From a checkpoint of a small transformer trained on Wikipedia.
Size: width 448, 7 heads of 64, MLP 2688 tanh GELU, vocabulary 8192, 52.2M parameters.
Training: a variant of Muon for these matrices, 12044 steps.
MLP neurons of a small language model. Each row is named by its layer, matrix (down: output weights) and neuron, and shows model dimensions 160-255. Each number is 500 + 50 x the weight over its row's rms, rounded and kept within 0 to 999. Numbers have three digits each.
Before each neuron's rows, "raises" lists the tokens whose logits its output raises most directly, leaving later layers aside.

raises: "ase", "any", "asi", "aver", "as"
L11.down771:555447522432384383479525497590541407539508531426494470496524430565510447527499542508457543610536569634558486515506492521550493566512571452442446467465368403511520492437578450450508447485494552485568458535517531482493477474458493516429535498577534469452560441478556578475409533603478484460

raises: "ished", "ited", "ered", "ired", "iles"
L11.down1379:495523492450533578385503477413526545482465462535569497534521350420459485489473415444551495457429484471549575511491545546443499483517467502470496477491541457458411512480478564426500570564530467440494443429463491553549541571506512464436503547551468502457523511518467400595489438603551454470

raises: " player", "ologist", " politician", " lawyer", " leader"
L11.down1617:551459503487511501409508477571444499518518474445550471571544580493371471458424532518459508525509552403537486520514467504439441497474480557476587493470490464459513524416469488484500499539505542430412487535492458566532495502556434544500494469492553506479517446503549572489392556562443472409

raises: " meet", " participate", " finish", " focus", " reach"
L11.down785:529414506530516521509510490508500567568453411422539556493494532430558434562475496432473505452481540475565373551478400453533466469412550421524517506534491560556528442489484471508505485530516503404475557522529512458557475453539317449506429469444426526541389344485460431503573452508369624518

raises: "oles", "outs", "ks", "ans", "gers"
L11.down665:436517466413542449577503471512490530475474484476430516511501437467544529483447609406492522591448515498457408496496410422447515508538450500501554479525576425514517502547490513455497561484468481412495447505444514465582464562506475521495530490494554522471436525485350510512438556545402476420

raises: " course", " degree", "ctor", " doctor", " master"
L11.down219:448492483440534510534498568551527471471434574482460480428534611536461481427523563508495586490478515482513444495532499548519502545531522459420346553455507454498490445422541476485490518531435510516416482569555441538432640459427551546492591470540437493491539558478548454496527495501560390470

raises: "000", "87", "02", "00", "01"
L11.down1993:550611510473536520453527558516521554529516451552519558528407335449513505509455446500479560507504422473611438548455588393529496588516472586475498448478445537458470466580488463525463472506482553451540471413457449497487482454527512487595553639430487528594457374488536504499521437499456492554

raises: "ile", "mber", "iled", "ils", "iles"
L11.down2422:416473522447518548546456574451563494515432521455462482537517586494486518446475506525524507504552526447523424552553576592531491504513535560510428532476476542513438490414420488518455534496474574459526432520543564505568494558511478488528541478497555640469522484443506468478540477406450475411